python train.py --num_hidden_layers=16 --hidden_size=192 --num_attention_heads=6 --num_key_value_heads=6 --head_dim=32 --intermediate_size=384 --vocab_size=8192 --hidden_act="swiglu" --norm="rmsnorm" --norm_place="out" --norm_eps=1e-05 --positions="rope" --rope_theta=1660.0 --rope_fraction=1.0 --qk_norm=true --attn_scale=0.177 --bias="none" --tie_word_embeddings=false --parallel_block=false --init="orth" --init_std_qkv=0.0317 --init_std_o=0.0317 --init_std_up=0.0317 --init_std_down=0.0224 --optimizer="muon_variant" --learning_rate=0.00973 --lr_mult_o=1.5 --beta1=0.95 --lr_head=0.012 --warmup_steps=0 --schedule="wsd" --decay_fraction=0.851 --decay_shape="sqrt" --final_lr_fraction=0.0 --batch_tokens=32768 --max_seq_len=1024 --doc_mask=false --train_tokens=235800000 --max_steps=7197 --dataset="wikipedia_en"
MLP neurons of a small language model. Each row is named by its layer, matrix (down: output weights) and neuron, and shows model dimensions 32-159. Each number is 200 + 40 x the weight over its row's rms, rounded and kept within 0 to 999. A neuron's up and down rows have the sign that makes its largest values positive.
A block is one neuron, or neurons of one layer that tend to fire together. After each block is what it responds to, as a language model described it from the Wikipedia text at the highest values.

L3.down54,167,223,293,257,166,235,211,210,198,181,207,239,210,165,244,215,273,179,172,151,194,208,185,216,178,219,166,217,209,214,197,235,167,250,275,161,166,290,195,152,188,196,197,192,195,185,166,217,192,251,223,186,179,188,225,188,280,139,228,158,187,166,186,223,171,167,166,190,270,168,165,136,187,192,222,224,182,168,249,198,217,175,241,211,167,198,261,217,221,222,232,239,194,203,251,214,131,229,174,196,174,169,253,143,213,157,116,189,185,232,208,219,200,113,216,128,194,220,207,229,277,204,144,163,145,194,250,171
L3.down101,194,166,197,200,202,224,228,203,205,188,190,271,232,191,149,239,134,185,238,178,207,193,196,233,198,208,157,179,187,161,142,197,182,147,300,143,193,253,175,210,229,204,258,131,203,228,249,202,171,278,207,191,256,200,212,222,139,210,208,209,166,188,237,182,250,143,194,216,216,233,131,263,213,36,207,214,203,214,244,108,201,204,150,222,234,210,169,258,265,148,229,220,228,215,193,221,238,181,204,247,212,176,250,201,182,206,254,273,203,270,219,245,260,221,161,226,253,203,178,203,209,216,160,235,240,224,160,137
L3.down102,305,225,172,240,195,158,141,151,270,209,211,218,215,133,277,207,216,195,186,243,146,158,143,170,211,185,180,204,201,210,271,176,233,143,276,221,131,227,190,195,162,162,201,146,234,220,233,115,215,233,154,197,161,278,111,114,187,225,171,258,211,162,240,227,110,216,235,206,222,181,234,154,238,229,194,178,169,217,184,177,174,213,185,206,181,207,242,160,204,223,190,147,195,140,180,141,197,158,176,161,214,255,205,195,134,205,214,216,311,204,194,210,214,195,210,199,215,239,161,188,176,238,195,154,186,209,198,227
L3.down375,184,186,226,166,230,188,130,238,149,179,196,170,205,187,269,237,244,202,191,177,135,199,209,234,211,160,157,294,190,180,250,205,260,166,182,128,168,211,266,211,182,178,126,93,179,217,257,233,189,178,180,173,254,200,172,170,256,206,156,227,202,175,164,183,220,234,220,206,190,163,198,207,189,270,169,180,259,207,202,189,188,206,198,123,200,166,278,247,107,243,148,207,184,166,233,138,161,183,261,240,246,215,251,207,159,225,213,228,272,174,224,181,179,170,191,216,232,163,194,236,124,132,150,264,247,138,191,191
Responds to: Inside acronym letters

L4.down33,174,176,184,222,217,162,195,145,206,242,219,264,151,224,176,161,132,222,225,208,237,217,213,251,155,197,158,202,174,178,174,189,246,245,200,166,291,210,241,282,134,251,220,200,166,209,196,163,166,207,189,237,187,209,260,193,209,214,209,213,248,187,174,190,140,245,189,198,191,165,190,162,187,229,198,178,164,210,160,113,294,279,221,220,165,181,226,198,207,228,196,195,217,173,263,149,170,171,158,162,186,249,246,298,184,221,273,161,220,254,200,194,146,224,133,223,239,186,308,211,146,115,249,243,178,228,201,224
L4.down77,219,266,196,271,182,96,182,224,196,156,172,172,120,267,220,246,163,189,136,269,157,142,148,162,214,212,237,202,178,247,215,177,171,155,181,213,187,183,169,214,222,179,197,162,231,204,170,209,168,237,223,221,238,157,143,170,191,212,200,210,219,111,236,240,267,206,209,172,239,117,171,236,187,246,286,155,187,200,183,231,195,156,244,163,195,300,213,202,187,247,155,230,188,209,189,152,187,243,190,186,144,172,199,193,173,193,171,162,191,229,151,203,194,203,210,156,143,274,120,260,151,216,249,171,220,187,167,198
L4.down173,232,185,268,240,167,207,223,247,238,185,193,261,179,177,227,245,176,171,167,219,195,183,179,246,191,259,234,219,207,158,244,126,202,210,322,203,200,191,236,246,130,242,249,229,179,201,142,117,250,223,216,190,176,195,159,249,262,214,150,175,152,297,142,143,160,205,247,200,260,187,186,230,221,201,187,217,187,200,200,214,164,136,224,168,293,167,216,226,145,156,263,270,96,227,217,185,171,254,207,216,244,212,182,218,235,190,214,192,223,206,270,270,191,211,194,232,177,138,176,178,242,198,148,197,222,110,172,170
L4.down265,180,112,214,196,221,224,199,218,247,217,239,217,175,198,160,204,130,191,138,179,216,173,200,245,140,235,269,212,177,122,185,136,202,214,205,205,143,175,172,173,146,211,211,272,211,252,187,204,182,229,158,196,152,238,203,220,280,196,235,147,218,120,110,207,261,222,193,267,248,124,234,162,246,174,147,226,192,186,165,180,246,158,281,186,149,189,194,176,244,159,235,157,241,205,280,245,191,289,163,199,194,207,197,300,206,215,183,150,206,194,259,221,160,237,182,262,161,199,213,233,178,291,184,138,202,164,195,223
L4.down305,242,202,130,177,188,186,112,237,198,213,138,146,221,259,129,216,212,233,219,207,154,138,203,164,201,154,192,201,251,143,239,162,196,282,191,187,212,175,112,141,185,203,199,230,219,206,213,240,225,227,166,194,286,193,189,225,245,185,241,213,203,159,265,196,126,217,247,226,170,149,256,182,205,190,189,133,190,206,214,234,224,196,234,210,206,133,231,187,143,265,133,212,275,243,174,229,259,168,256,279,158,161,210,200,180,219,147,122,184,140,207,171,166,252,147,207,190,160,270,226,151,128,218,219,104,153,196,138
L4.down328,206,139,154,202,174,209,169,216,236,214,222,215,202,126,153,217,145,190,260,220,182,171,172,235,182,254,211,246,132,157,191,210,226,206,172,246,185,178,232,207,170,255,234,213,189,249,246,237,184,182,243,145,148,296,230,272,267,220,259,205,191,218,168,243,215,129,200,230,158,169,215,194,216,261,166,244,234,192,226,171,241,199,278,236,183,254,252,209,244,202,210,163,197,157,194,185,144,268,152,253,113,167,171,250,177,152,219,192,143,192,165,277,81,191,198,229,230,226,270,189,177,234,204,178,164,126,229,195
L4.down340,210,138,246,190,277,226,128,203,194,171,208,167,193,195,196,271,186,244,197,189,177,213,106,234,163,310,225,259,113,245,182,139,233,205,214,178,253,182,173,205,224,208,206,197,168,178,241,197,172,197,257,198,234,171,239,253,209,162,227,176,215,197,212,199,218,219,177,142,257,184,211,248,205,209,232,178,225,180,204,157,109,178,264,320,195,180,270,245,146,286,160,250,135,111,188,142,232,238,248,176,217,197,183,204,180,159,237,206,155,141,118,225,222,222,138,203,188,170,198,240,170,253,138,164,202,178,258,207
L4.down358,136,223,252,241,243,215,264,216,181,184,170,96,188,169,158,181,276,209,148,184,199,215,179,193,198,197,265,186,202,197,191,102,238,104,164,214,191,224,193,172,156,251,211,125,239,245,147,190,222,198,224,191,180,223,297,184,208,232,112,202,173,150,132,166,181,213,155,169,243,153,184,173,177,226,266,152,195,172,268,235,244,169,230,204,205,193,206,237,127,135,242,254,191,213,213,267,193,205,145,173,209,157,170,193,222,188,157,160,195,262,182,184,179,138,197,205,185,195,178,308,342,181,281,181,165,179,142,174
Responds to: Acronym and code continuations

L10.down90,276,159,184,211,220,186,192,171,201,243,224,158,201,241,210,233,201,288,233,177,211,247,143,246,161,158,215,131,229,186,249,206,179,222,150,188,162,200,286,169,247,184,224,204,197,169,213,239,284,110,184,207,274,267,237,193,211,201,224,184,169,227,233,151,221,159,260,202,214,220,223,170,223,249,196,199,185,242,181,197,212,286,165,172,207,262,185,240,229,163,211,273,231,280,191,204,168,170,207,200,218,216,220,211,208,275,187,130,203,210,245,201,195,237,178,206,204,197,61,159,226,176,134,247,208,216,219,188
L10.down289,195,202,128,240,239,208,274,223,177,146,193,122,276,207,218,249,164,126,218,129,142,167,156,176,186,189,104,134,160,219,293,193,166,202,226,180,230,215,216,143,193,192,230,273,128,191,156,205,180,246,211,299,206,165,178,172,172,157,264,142,275,201,202,223,208,201,237,190,216,206,256,245,237,252,135,173,232,246,189,194,237,158,239,210,206,243,224,253,221,158,162,164,214,135,219,255,178,189,214,181,191,250,253,203,126,222,204,189,246,218,153,226,183,206,146,213,206,213,200,161,260,151,164,156,175,172,182,233
Responds to: Letters inside acronyms/codes

L10.down135,190,198,191,142,202,157,229,219,199,196,186,189,222,207,231,183,190,217,193,250,167,174,253,192,156,177,148,225,291,163,255,206,143,207,227,250,178,129,144,183,245,203,158,214,178,130,279,238,186,159,243,204,251,150,152,177,188,125,223,215,158,153,106,210,267,243,136,199,270,290,222,225,239,217,142,193,170,185,237,193,204,175,178,168,171,170,183,202,139,179,197,239,159,245,220,188,237,135,254,123,167,253,136,140,273,160,176,184,171,165,194,264,279,230,264,227,183,155,196,304,227,167,252,225,164,298,201,139
L10.down367,227,151,251,237,151,238,209,169,195,197,220,178,210,219,236,186,156,292,86,227,196,170,133,168,227,197,152,243,223,170,209,206,167,200,173,199,191,199,188,280,155,138,185,229,193,144,291,194,222,234,217,257,196,198,182,173,168,185,229,207,149,219,147,208,183,139,144,173,191,267,184,192,248,165,207,192,188,182,215,36,156,235,186,162,231,183,188,201,67,189,205,183,178,207,208,211,267,264,202,179,165,236,214,213,225,196,185,235,133,200,228,150,224,181,236,205,160,189,197,223,267,230,205,302,210,258,207,158
Responds to: Table cell separators

L3.down233,127,200,286,221,207,191,289,207,179,269,230,216,155,192,216,215,204,220,223,268,180,223,294,181,211,134,174,116,198,273,249,206,222,189,256,183,169,211,181,206,135,188,187,183,179,126,251,260,268,254,193,194,188,203,174,246,177,231,194,252,278,207,133,118,206,206,198,206,261,212,205,190,222,143,199,202,196,173,202,264,157,134,199,211,209,192,209,218,248,181,162,267,234,203,282,216,178,204,225,254,222,234,136,225,286,201,164,234,221,184,207,139,230,249,193,193,152,234,161,273,173,223,200,206,247,281,224,274
L3.down306,259,208,213,237,186,211,194,165,163,219,224,238,180,222,107,225,189,170,175,176,165,175,186,176,246,155,218,202,159,235,199,225,157,222,211,147,217,213,200,221,171,206,198,284,262,154,264,200,243,271,216,215,215,206,203,150,196,183,222,221,234,204,183,210,158,242,142,183,200,115,237,192,154,188,250,157,258,215,215,128,222,147,220,122,136,184,181,199,240,140,169,248,201,204,182,248,158,232,183,172,177,273,241,222,243,189,104,183,196,230,154,226,250,261,164,180,255,242,284,233,205,151,177,140,237,266,178,226
L3.down318,255,194,235,280,160,246,192,159,216,208,147,225,189,147,213,234,138,206,215,204,154,199,187,181,179,150,230,169,216,187,219,161,172,200,297,221,214,136,191,189,157,246,132,206,111,185,196,286,230,170,183,202,229,135,231,209,175,207,198,213,184,140,230,160,239,240,159,282,161,178,191,190,211,147,242,138,163,233,168,213,148,203,243,144,186,122,237,201,218,193,253,246,190,245,200,157,132,188,167,150,190,230,185,191,182,199,98,259,209,183,86,213,165,214,217,135,235,256,250,173,228,103,167,218,181,150,152,249
L3.down377,169,198,198,186,200,158,206,135,155,150,239,240,169,100,200,178,157,269,274,160,213,183,222,180,138,187,268,247,238,242,161,190,241,152,191,206,215,213,145,157,186,211,185,174,197,113,226,240,152,196,239,269,118,231,204,201,248,151,165,206,178,180,179,196,231,208,213,179,98,271,198,189,160,183,193,158,163,152,183,249,234,159,205,128,216,195,169,285,142,218,190,174,235,136,125,135,240,209,221,167,281,233,234,122,207,235,194,192,195,232,196,180,252,210,224,166,194,153,133,189,172,174,242,214,190,226,195,245
Responds to: Table cell separators

L3.down165,190,149,214,183,246,152,174,135,121,210,196,181,151,111,262,180,216,200,170,149,239,143,237,145,210,249,228,173,171,170,156,167,183,229,210,137,132,168,197,246,218,164,237,188,152,179,206,194,229,177,146,187,187,177,231,233,215,166,223,160,246,226,238,174,252,202,168,163,199,107,125,129,245,184,188,195,223,184,278,181,189,222,246,171,191,247,236,209,133,212,180,240,195,220,218,288,249,138,225,204,169,138,233,210,188,162,222,219,242,218,182,214,208,117,133,186,143,194,166,226,187,207,185,210,245,247,145,246
L3.down308,203,235,239,193,166,241,206,195,180,137,169,280,148,114,215,219,294,165,101,294,200,185,221,205,175,238,214,199,204,224,201,238,206,224,209,228,253,170,149,217,203,79,176,202,233,228,226,223,198,189,169,195,219,263,227,226,223,174,190,201,208,212,209,181,190,140,235,187,172,223,201,196,181,171,232,176,193,207,161,239,117,154,166,230,179,135,164,124,211,238,204,208,192,109,216,259,239,168,183,191,149,188,225,273,231,138,177,199,182,173,218,169,242,188,209,241,278,191,238,154,144,173,208,252,206,187,251,214
L3.down319,175,232,220,150,200,208,233,184,250,236,250,234,250,174,282,210,337,129,123,189,205,121,227,183,205,244,197,214,213,208,253,160,165,196,260,213,192,280,179,222,208,190,229,146,235,234,232,248,181,239,206,214,184,119,214,186,223,231,146,247,208,266,144,188,120,195,196,207,216,148,232,180,201,185,234,252,221,215,246,187,210,203,199,224,233,197,177,165,158,162,93,214,206,253,222,174,237,142,238,253,219,182,175,70,201,185,188,219,221,181,197,163,135,208,218,172,184,176,239,209,173,213,216,245,287,204,125,212
L3.down380,148,150,252,158,139,204,250,256,234,284,206,230,135,186,207,207,206,311,165,247,216,234,166,151,152,278,193,142,186,250,148,221,145,175,219,155,230,194,226,161,157,195,154,214,275,236,172,229,213,249,230,179,168,172,171,142,259,226,229,228,243,165,202,159,210,183,203,180,167,182,196,291,189,288,217,232,227,132,192,174,189,224,193,194,212,204,141,166,205,164,141,240,216,230,215,218,211,160,190,167,220,165,218,221,225,229,281,218,197,243,155,247,267,133,274,204,226,173,147,162,166,269,145,223,230,191,266,203
Responds to: Main clause verbs

L4.down34,189,221,210,197,196,233,232,123,235,292,182,203,188,213,154,304,229,199,181,143,142,204,196,250,175,247,137,274,120,165,125,224,179,144,228,162,224,171,271,166,203,194,178,213,202,183,226,163,198,230,239,144,126,226,192,202,217,76,221,202,193,215,265,162,195,243,164,166,193,175,231,172,109,273,229,237,184,183,287,157,131,188,181,235,224,173,269,205,181,238,185,286,134,146,174,208,275,145,172,254,136,244,190,191,209,212,216,185,140,161,228,216,208,191,207,193,153,217,116,179,195,178,206,253,231,187,201,141
L4.down118,179,222,229,242,185,190,165,209,123,186,282,221,162,182,262,184,200,149,215,234,195,231,223,166,206,203,197,161,174,195,205,190,219,184,101,239,150,181,238,204,147,165,177,227,250,161,229,211,226,196,229,211,210,162,230,270,257,172,195,155,207,235,120,306,179,212,223,204,219,233,216,210,234,124,199,129,193,225,234,327,207,208,184,175,181,205,184,271,211,284,262,242,214,236,136,244,235,146,234,172,186,160,232,179,292,263,180,172,159,175,234,262,204,168,155,169,232,267,186,181,261,188,202,159,174,222,181,220
L4.down123,208,276,257,136,169,204,164,205,168,206,228,153,264,169,238,215,225,182,191,317,207,193,215,244,220,68,222,215,203,190,179,183,258,149,141,246,166,249,164,172,242,164,280,217,135,154,218,180,129,242,167,193,132,232,170,239,242,169,192,207,207,218,202,152,239,180,200,286,212,233,273,178,171,158,147,205,159,220,123,254,202,154,76,188,261,220,159,233,170,197,158,158,149,157,244,189,222,114,197,201,180,192,166,184,214,189,233,166,199,218,155,212,205,170,236,219,241,270,212,206,169,173,170,181,215,231,233,207
L4.down237,233,271,210,222,267,219,163,127,174,148,246,204,190,114,176,217,179,285,176,199,189,267,179,222,209,217,240,164,172,201,230,268,153,177,158,251,198,147,146,169,230,185,211,182,161,209,195,171,206,187,192,258,201,207,200,205,214,248,235,286,173,179,276,269,161,149,279,194,219,236,252,162,186,215,196,299,233,246,165,265,142,161,232,233,189,257,194,238,177,206,198,174,205,231,197,172,165,202,276,192,151,244,158,204,215,235,268,190,192,178,213,173,222,191,224,183,291,113,220,91,232,208,247,178,230,185,185,141
L4.down273,213,163,243,212,208,201,208,206,258,259,291,214,225,122,231,208,213,171,202,143,181,139,199,182,203,224,156,236,171,233,129,125,216,168,173,194,196,237,219,191,219,117,244,252,143,121,196,180,226,189,164,160,243,178,147,248,139,322,246,229,205,169,154,281,163,198,194,164,202,235,176,179,232,147,227,208,170,175,167,173,225,203,258,189,247,186,266,182,182,290,193,237,220,215,237,190,210,187,165,169,197,239,209,193,182,185,153,169,197,263,221,174,177,71,220,243,216,173,137,166,164,192,221,177,137,191,190,211
L4.down279,161,179,228,202,205,210,230,200,127,260,187,165,148,139,208,170,188,171,152,145,241,180,206,182,199,193,210,209,157,103,146,207,183,188,208,207,189,239,133,221,105,147,190,184,172,99,194,197,230,132,209,214,151,244,262,229,271,263,199,222,223,204,171,232,243,180,142,183,168,145,198,212,195,153,173,245,316,249,174,148,156,176,258,232,234,206,196,226,129,209,227,251,188,152,195,282,262,214,157,215,224,202,213,106,180,206,231,125,235,150,216,239,178,175,184,171,205,214,152,159,181,270,203,214,170,175,118,230
L4.down314,239,196,188,122,234,212,174,183,237,200,226,192,119,210,262,240,199,256,246,281,161,210,231,240,239,190,232,227,232,230,183,189,266,187,209,224,210,218,214,221,199,159,211,192,165,181,167,170,220,195,164,226,193,229,212,257,197,242,236,156,183,198,256,204,185,180,194,166,77,166,155,190,179,199,130,280,242,189,233,114,274,162,216,278,182,176,101,195,209,136,275,184,159,251,225,137,181,228,228,272,137,238,221,200,243,202,225,188,165,149,134,272,179,251,194,157,218,249,193,174,200,256,153,243,164,191,226,158
L4.down315,171,232,118,232,199,184,235,184,189,211,180,203,173,147,265,251,234,205,223,192,152,236,227,200,199,204,222,170,98,195,195,239,209,211,211,256,122,199,170,124,201,179,127,172,174,270,192,219,158,206,167,139,164,201,180,147,152,220,214,227,178,103,190,203,233,259,234,191,252,148,230,246,145,173,164,241,156,177,126,165,226,300,225,169,215,228,149,163,191,221,217,224,186,236,172,166,188,216,156,142,202,283,170,182,276,230,190,186,154,204,200,198,271,216,184,153,126,175,197,222,280,244,154,265,190,221,148,291
Responds to: Start/launch predicate verbs

L4.down15,164,194,197,211,239,195,230,181,212,169,138,168,165,201,153,192,130,148,270,203,222,211,130,191,219,199,207,150,259,126,216,187,206,155,299,125,277,193,193,190,184,179,167,226,185,171,225,183,148,227,189,189,187,208,184,271,232,206,256,100,188,186,180,198,198,307,267,196,204,229,182,181,214,249,243,192,156,180,169,153,181,227,195,234,190,174,198,238,212,256,228,200,196,143,202,257,194,199,121,227,108,207,226,201,236,182,212,247,233,204,197,226,141,166,214,186,185,169,316,135,130,188,202,172,144,233,176,175
L4.down47,184,213,211,157,248,208,279,169,76,181,213,180,277,242,279,215,247,186,162,120,131,289,219,214,154,227,250,187,164,134,208,215,187,151,144,193,240,241,157,154,202,183,175,255,240,175,171,135,152,245,145,189,152,182,218,157,204,162,242,178,226,243,192,249,188,236,166,215,188,241,193,241,149,260,170,180,213,191,251,251,229,215,224,149,228,210,204,234,147,172,218,110,230,230,161,157,201,264,187,220,173,247,223,224,192,224,216,271,211,239,186,170,222,189,184,180,312,198,198,261,161,148,181,274,178,145,214,247
L4.down72,166,197,207,242,249,264,169,228,249,262,202,258,253,166,236,192,155,104,259,125,201,182,248,240,207,216,107,167,150,214,155,155,200,141,245,254,154,179,182,116,197,207,178,134,199,242,149,233,194,217,215,242,196,180,189,218,200,258,175,167,160,212,211,210,183,147,193,190,155,117,184,237,150,198,159,243,258,182,186,205,174,167,264,193,97,205,260,154,119,189,211,107,226,214,152,181,188,124,184,187,214,264,183,185,217,218,222,213,232,176,267,257,245,183,214,200,236,112,214,211,184,186,197,137,201,226,230,151
L4.down88,176,245,220,243,167,188,238,234,210,187,195,253,177,185,164,242,172,235,210,205,208,162,184,154,231,235,184,204,267,193,149,281,221,199,169,143,272,151,90,139,194,212,202,235,231,208,242,222,190,213,135,180,203,268,219,194,176,169,271,221,251,152,231,200,180,232,316,221,143,169,222,234,225,219,207,215,244,225,263,227,281,163,203,240,188,140,196,182,132,262,211,181,225,253,268,270,187,186,191,201,91,142,220,177,231,220,276,250,217,184,254,210,170,133,240,184,185,136,243,192,252,221,229,234,116,201,243,247
L4.down115,220,223,192,147,256,209,121,164,173,222,164,200,223,262,234,212,197,233,248,199,118,245,192,186,234,141,147,156,203,164,172,156,278,204,206,258,159,176,198,208,216,262,272,217,175,233,210,242,275,192,262,232,283,247,213,193,184,157,214,259,206,147,190,168,145,170,224,193,197,212,167,188,147,196,199,117,161,206,161,132,226,213,170,149,162,204,147,207,135,177,201,225,190,190,241,212,172,225,221,261,258,177,114,227,169,193,145,101,163,191,247,177,149,175,168,210,222,134,115,171,212,241,189,171,183,176,234,214
L4.down256,247,224,220,161,228,223,149,201,197,162,188,163,191,195,228,205,214,165,231,245,192,250,149,217,225,208,157,154,188,159,191,118,236,230,252,223,226,107,184,157,240,214,177,235,200,254,181,143,214,180,223,197,174,226,258,203,249,179,215,210,183,225,190,159,179,267,213,224,169,126,182,243,153,181,183,208,190,201,182,273,182,198,252,164,229,155,151,294,210,191,231,254,148,223,185,162,146,172,186,278,221,258,157,171,102,213,228,229,154,130,223,144,229,221,130,132,221,228,189,235,210,248,90,224,236,171,166,237
L4.down289,193,190,209,189,220,272,145,231,171,164,177,216,104,154,213,144,207,195,159,180,197,195,181,267,206,228,225,221,207,142,190,235,201,188,198,146,216,205,230,229,202,190,158,177,237,196,198,177,222,184,241,202,224,175,257,215,270,230,253,226,241,230,229,274,215,165,189,169,200,181,111,204,132,274,240,169,220,201,310,257,214,181,259,206,163,211,251,157,190,178,219,214,179,181,244,238,208,233,170,225,237,194,188,93,205,161,164,206,197,124,193,235,231,200,139,109,170,152,216,245,239,287,168,264,213,182,157,206
L4.down302,144,211,144,196,238,234,199,182,164,227,247,185,198,167,251,164,216,152,144,185,241,254,141,201,239,268,230,224,191,234,200,210,245,164,171,184,232,170,168,190,149,193,249,215,122,175,179,95,157,257,250,189,117,232,186,218,180,173,229,195,222,164,191,195,206,154,216,189,206,209,148,145,188,69,150,212,278,257,127,170,239,193,226,294,202,234,229,193,241,93,124,177,232,161,202,184,133,162,144,170,171,216,214,197,237,134,130,214,214,191,223,120,202,147,200,229,211,190,219,214,209,164,268,208,232,193,186,169
Responds to: Token after a number